Part of a small language model's weights: 357M tokens.
MLP neurons of a small language model. Each row is named by its layer, matrix (gate and up: input weights; down: output weights) and neuron, and shows model dimensions 0-191. Each number is 128 + 32 x the weight over its row's rms, rounded and kept within 0 to 255. Numbers have three digits each. A neuron's up and down rows have the sign that makes its largest values positive.
Before each neuron's rows, "fires on" lists the tokens most often at its 100 highest values on Wikipedia text that the model never trained on.

fires on: "="
L10.gate338:119190102115129111174174156080124140163148144170137070105124157137120131174123174158114086173074151109126139137129137076137111136144146079173065142136163117181097106185120107113144161099141078082132061146125148148154099090048167088053100151108112103067119127102179091095173185134120120111116165085156087123147090179144110100145179133125145132121175113178128064158090158123161056125151121170126122102114150137074131047099167154165112129100099133153163140104185136142090128094139099135169098152108109149139127103172158137140122073138108076111142135122138167075102070191139147100
L10.up338:103139129175084184146136140164196169108103135142131112088105157110112197140136122071153067135146101143167101116086094154144179157121121115149108079189169065171097119159100153101100049125126117141141139101117194149167140121122102105063142133134092136132119168112107090089123122120139154103136149063175075170088059131117080133113130109130074186129124121170117149121177152175108140150159142128172117101122143119146082143151178170134073146106131193157110086140135111119121131061100131199176106175180100109123139143137201120154177156141121154120092049079124140146160077139123148119
L10.down338:123199123129124142131125148115102091155135087160123169102066127173067163152140123135090072126105156107075112104106152088143099145101170092144095133144118173145141108104118090096140153187122156114118079149118188135090135146132133110114117096100176163141108131109085145160138144120083116144164162081102115103160061201133115102114118143157178110124124115198146052163093097133204131081121132126160114098226104166148109096138153124154083125112171148116160170177128193177089116118109192160144139145143067139132161123186137092119134066173170119100045145118115174117094104134109084100

fires on: "\n", "\n\n", "="
L10.gate458:114106124185156163128146159117144109148165114114115157147020074153109096110114144134145117120087137145127136184155092113155104111124104141145083081110161091125157090136173097133050158099130109112120154099139079147131193132133114118127151144167119119134141139144158086155200139146106136127150202121118146177127101144132099172123136121095086079117174145081158078130126126133129137149187136140083176097159161197155131162108136104119156125125089128225125155078139170136107136091103174123189116159169118107096169097187064123108145063158124113083131062066081165123122081100060157144
L10.up458:139116168123139145065088146080165104130100146148127071174190105164141161094094123094099119204165137153118154191131145154100184139126138076152130117096097123157104130164113112066209118110129158105124124145144125168202104189164141112118195125144118137156150133137091087142149084091181129160069093098147099151131091148153147183110118133092124199146120213118140082129123129137124068109142146158170128091188157134107091098128131121057152107107100172120116124029115109141053124069137135119135125140116140112095131091154113069144142175143151125114148146110155122092074144162140182111
L10.down458:119111123093141115129126126095107167141141086143116162119081098151107122119060066064153103189042090147039130106108134127136160149133156173142168150149173142155135124104120150131101166096056134114142125169171096107108148157117125180136130134087158110140190125151087109156171185195065148121095158105151213109074126200127131138076153105148135100150105152103138143111091083131127083091140063116097090170170157158104106115140144090141124104136115047151095154176124103117163106133119191139155113118106119183159104164183138157177157086150137097123121077175125105148134116098114166127

fires on: ".", "er", "ol", "ies", "y", "ty"
L3.gate413:039115145150085166096113139099093173109173124195122141100194143117099138151088130110113113194028189107108153041128138112106149118134122090163072140148137139144140124128125162199073100163084154073114168087198160135106139142145078100130147114132120125089114107146088103191120168147149149139111176153126071194124107128166155134087091087088132098139182136124118082135110127077092142155141124195093141090139110125116136174121150117143140104113115156176071107102165196124133087143099088107092106140136081107112138124146117086162155158154113140164143152130126170162190109119090125124
L3.up413:128101118149090140146174156056135173135089091131137117155124164174070136128157094079046175076071101120132115061142123164120121090116197098177147099145130121132144154180135078148179116149108095168116091174080095083159133108137090109113116124055078099101142204127131078132162175144137084177129152155128131188109098123096098114126166093133104126202151117102110134133113156126149112121097125098078143168202190106113195169147085140151091113151072115128110126158145088139157138134154160158122141106159134090171106119137108141110095060154161118108045156134122127134145120092162114148
L3.down413:190072172161065083161195095123165141219133150061078120164105133161149154135140219211138149191124116170133115145079091152128137166108157138112150171133141104103112102129164134128133160079147123159087100171077162170202159180108127156114145157129099127182104121118113183153084122101094130103118191073175150088096077107139089135147155109092139153141095163110112172154173155120123130121174106138166105114133123102158119117149117147143108136114095117059155073122098093127108126123094126134115149104107140119104123127159108119111081105085158118086140099134118124109048091130126137054

fires on: " so", " how", " every", " much", " late", "rs"
L2.gate206:125152130177097136160101139169098103119162177151125114146112146096137136122162198133065156103112118085135119081142079141141149238084121181149120095089075117139132134180118159161072135197121137082098157147094089074113116115123066122108121180119118142137144145079130087145132096139109177132121123163161145191146108135150170150205091131092082077055107126099103080167146183099109103100098121135181129157095107065126129100150083109147080077088129100079137127188138164112145189123140104134127175150142084172146121131138155148158162156133172146105100180082149141109142114096149088140
L2.up206:140117128085141143134101135162171128116145150125114097136100158165138178117112118065138097113047109111102104092147104165140138099059111145123090092167091153160104170075158146133112138148137112162097166160128136160081147121087093128133172156097166142099135051183090138157168135156096157137122079159088051130136164202116144131071136113137080080084179090060134183088165154093092182085090112195161130094120122119151154106130166130164155157124090092080097111110148162117127124130130134161188159128173127142102139106133184096124113188141172083149092090183102170116170100097166101134
L2.down206:181154121139113126103101111192167188097069140102166114132124121131157115179109139128155129087095105117131178118095113142161169174105144167125067149106122168151146153121139107084109092160147150133088154177082132243142126169100088107113135104164171163178151160139136113154136152145069073131113125105115139132105157108174101108102071070094094117170093056177085097147129116168162126093078115149116139109159122121152174099094126149240143094064115139127129159112121075098116127141152100127155174175113124111111060154123106127102194046157132132146122114093111147158132120095095118146

fires on: " =", "="
L7.gate333:109173121151131073137106129143114099105124108152177101090177063118118080180177175089090128147158083156101162171116140121206115073101164096143091154108133180115074106191112136132133136119096152041132122164152104126129126114194112119133119146145110140100094135095103178145162166209153123129156160148101150125165119132159097153104168117092160144150154187131124124080132124108104126088119137110153107098099126119163135103127137082136145137159105140089152119118192133176103141140122083083072076148160130207127055081066176164127125123151050120089117106143154197107187102133103095100
L7.up333:125150095162148138114098143090100067104154128118132140111206112118140107190071139155112165119107141123134126099073143143162118095142105112157116157114109116148080089139157138128129148168065137206086123182130155152175184170104113162077165123116158167100104085111059129121196173112112119129142131199166121140198133144107102091067164179124137109137098166164123162125121113104133092020119135113167075104119206139080079167116128166131142095132141143112103161143127134136155167126143075169134155159180128056121110099112134125151122064135062107128109104119099170123150106112086138179
L7.down333:199179178168125179102140132197136094102125088089115066107115125072085098169131153134159159155131109140147155104118144160103099154171136113152122141137124121181074060101121136121177121122088050174083111162131111152075167097102103150147182132117136167063162116161159115138141137085116150125100137152088105079121120095135100183119119129183164100078174140092155118148094075120185097115169148068111145102127140116102124131159112167111147116116144100156099174131141127100120114123124064068143105167098131047104134128195128170187134093182131158134126145179097103136068157187090148115

fires on: ".", "est", "er", "t", "d"
L2.gate137:145127121108112119128064129110087145132137186115148187061125151136073166143100135101191127124131133095113166164080129068114159104165176099120177133126107188158094154135111184131114148143129173103149160137129114159117138121135106135158130166127096126147042127144063124156073075184100107092096085116152079148126094077153146091111141157163153115135080150140102148161138159127111137186104134144102160086116121206053157106121110125105123128129180099167124190092078183053147156134139102137166171121160134135135112130138076126233087117163092136182164083136102119101129142123185137140
L2.up137:118090143133147098128168156147141149124174107070181194150088120126095128137148122086133156086121107135203103131140115150150148108118160171125144193151114132096134086152122144113126170117113141164114104128127097138073100004145103177162130136086152091127109099204119143112104100158144097050119149132102138203106126107127159156177126138116130125132159155163093150148147106122120054095109134130129149095200130094169139116069071147141094129163116123162177093104178107137202176141172052158086128064133160078141125146141154147099115080182150101130124065110177112109106095134113147111
L2.down137:114125143106126157098163111065089140189156111123123103122132073102120120158126095150120138137163173159148073151136129158145139138076158170141120102158140097060171103124118075104109145123083135127095155127132148143129179146111106145061168094086149096165125163105188159081145163000181099139119132101113149153119144173141144141158118146102077104183126108137122120108154118113111158142153142083184073127183155078137131211136106104127145103132125098079187129148103117182098074098117168133102087171071121176135142134150136170122107099133195100102105147096129112177068105161091176147

fires on: "=", " ="
L10.gate434:123184085114112141189096134101122168181102158154079082138140126103139138179108167112099074209096135079152115100132093067115126132148094152109073119096115127162064132123129114135135172156144180099130145165142128136163161124135120147092082098148142148094156169106027090179170130193120115086136100125143178153151129166054085131128152107110177104132145109117172076113090135112143152100068163120115128116171157144074110096164140130148117060118044138154104078116124108164103175131138119047170143167132126116110110188102159174122156111168110140126114106111118188128130165135076128097
L10.up434:149083082119113117167123087144153149089065136137136105127158059148142163069162102091124109155113211102141120112157146158141110146143115176148147128127078130138214111094103139119159109103130146189157118027177129108108163121094183125119201126109074193137141112103100109144126098108146178209131130151150080111222143093116156118135131158099118167101168108099139145069110169143136069118116161121119097071099149141098073153168131136118136116119107126159092149125090093136121121088124157157100138162172079071120138214118119093121174118152144094154148145103090154187131104107129101143
L10.down434:135133143116135186078154110163121128102129136122079136078107155120081084168142077155146132181185073102155179124168158073128180114097133087120203128169132106110132173181129164118086159104103102120099208126109158142137148138121103136127106101055177132061134124117073105141121157152116102117105187081147209136135099134075134184140103090148128062112100107164080133122068143116167119145111149141147062147136196098155087134113129077178096177172140102149154165152119151176118173173134130126149105115123100069132072114182115176116137112129067098084133113104121142148141154162127116131

fires on: " from", " until", " since", " From", " before", "From"
L7.gate293:168204150110110115107125174105161110130149108169106133124177180131122190124128117112048144151139108099132190090111157113141108188071124120096050166150168133136187087144097124140119096127179179160089088120110142075093133102123095141112084167122086131170132137116099122147118102124205138196157179109136085090138134102167145108126134185122141153119148139058113129164097105126135121106209167172084183072165149166083126104148141139031125113145116143144159105115100110126086099131107116156139143148169135096160131054138143088085093121137134100184072159133128113138120093183114119140
L7.up293:126150160139169216099141131152056134100135109119109142141158095076106143113160114072097137124137123139126144132139125125154085171135123081081111134073117129159127077069073074180152143155127107136149156157123153193072147097122091141099160164098125141121141154099186082148129092130145144115144199151145121134070205162142124209168144161095147073133164134109152141099157178125135117130225163145131116110110155180138130087167179170129155153145102097084095175084107091123117082156127158183170142100140151145118153143163123155095078113088124114123083050105112088120102101111086083129
L7.down293:143153140132111150098169146172105132126123080142121126176155145082123110148165137134164152186126117139130107176092128109138153160133100137061175168127164100092110115144040109090136092150107190121149185144113204079176157110044065153128180153053152144073139175111155173139119145100138167117142187148209171079092130144162130112075134141086172140137095110057117146138154122114133156123128079094119149091060174117131090088113118142114154148132136152094128135115078078177113072127156117172127120154073144123121127140137125090137102168127082063134146134162149107145142112118074088096

fires on: ".", "al", "d", "ad", "ed", "°"
L4.gate356:090134117147206151092133115089111130120112090157145136115157043113130101139127145094068122133195151133175134136169128097045074129104144093135147094134139128161113160181135153166146112111115151096112104172126116109078174099147075092129195147154070150130156115189096145075144114186158099087119140137088129152121080089147152160132118148128128122129122146099186183094181178091107180120093111205080103076126126120096135121102110064133101189144173116140067150111155128177174099103122128112139114149146076103147151117138123150184089130142058101187091131142170114160180093166141125116
L4.up356:104117130196134104129145196096160126138081097113113166113108043125107099164090145121065085124094107084149095163166099143151089125173149136075143190175151119115124100185123197058088104133165170114096094173098144135159144142160072162127150123101103107138120086126190127147115138141108114064046111191153199127097134130107067123113155149125123098130190127176094149165124116127084086145175157121107066135122185098184123082084130119163133178136126145108060107160141120166171112138109149123158139115111129099149135127095139131189115078141112174146127131164154079124134153169146137135
L4.down356:166170103169111133116112141140167049122069200124063127162153152139145133187124094113100155156117147080132055123127136150141146099122175170149102089128142081129156091116150124074126162127164121111149175147114176141146167162158136175097089111115085145095145119149127166152099138081105086146094120134209147170096116143137154111110125135134088088112119099151113122133225082089180103132166143089136074122126110107153114085131125136119126132075131151168082089181179172095153106112106199105100089157142127113156171144117129173086123112038121100084154174093125152156075147101189132085

fires on: "="
L9.gate143:139114143058087150179104120133062164218146149123105092067116105101088089172127095125134102116115173108085106163091139199205146143116144066146097116147120164100159127093123152140149164169113165129119156177120129137157189147158093096093144180139135155131131121138152102195153120141106093081098143111105109150172078104164123105099151133121086119160118134112130062100115077097124103132074167167143093127167151119112100093129136115132081136128045140194155142165170178169109064126103087122136175158172147116071107144136152153133099100153114055123115121168107145105166185100153168117
L9.up143:142159134120139127134129176171102111134076195144147122163136095112123072140124109155208149170156116113061178137151126119098114097168163135163075088102081154150147163161132150093146135082122083121113098086182112138141084080085120081111163133088106163069174144133102054129143166141162161118131166140086120123116114110100094121139163112104106093071130109164127119085106169093190146146079100127094155132151131084123149133085163255165134181128172153178091129129148118094151106110086161111124192156161082115117066141092098146155114142117112110174156134116180142111114092071127101130
L9.down143:124110115109104109126156102131138133091113118167097132210150124165142108223138132153100109111124180153145150133125115100148098086159183136128132163136105154131166154181095058142136163089132141126167151128162129170074099112154040082146156141121126113133115103100167070154184169081103185090151130088173123165165109111130126107106159150116100056149139070126126095123155219122166157145114113150118120076161073104136149129046100103093099096115090153078081099100149090103091091192165170087109114161149133154109115178142114161089118110167073097164151103078171153156136137135126130124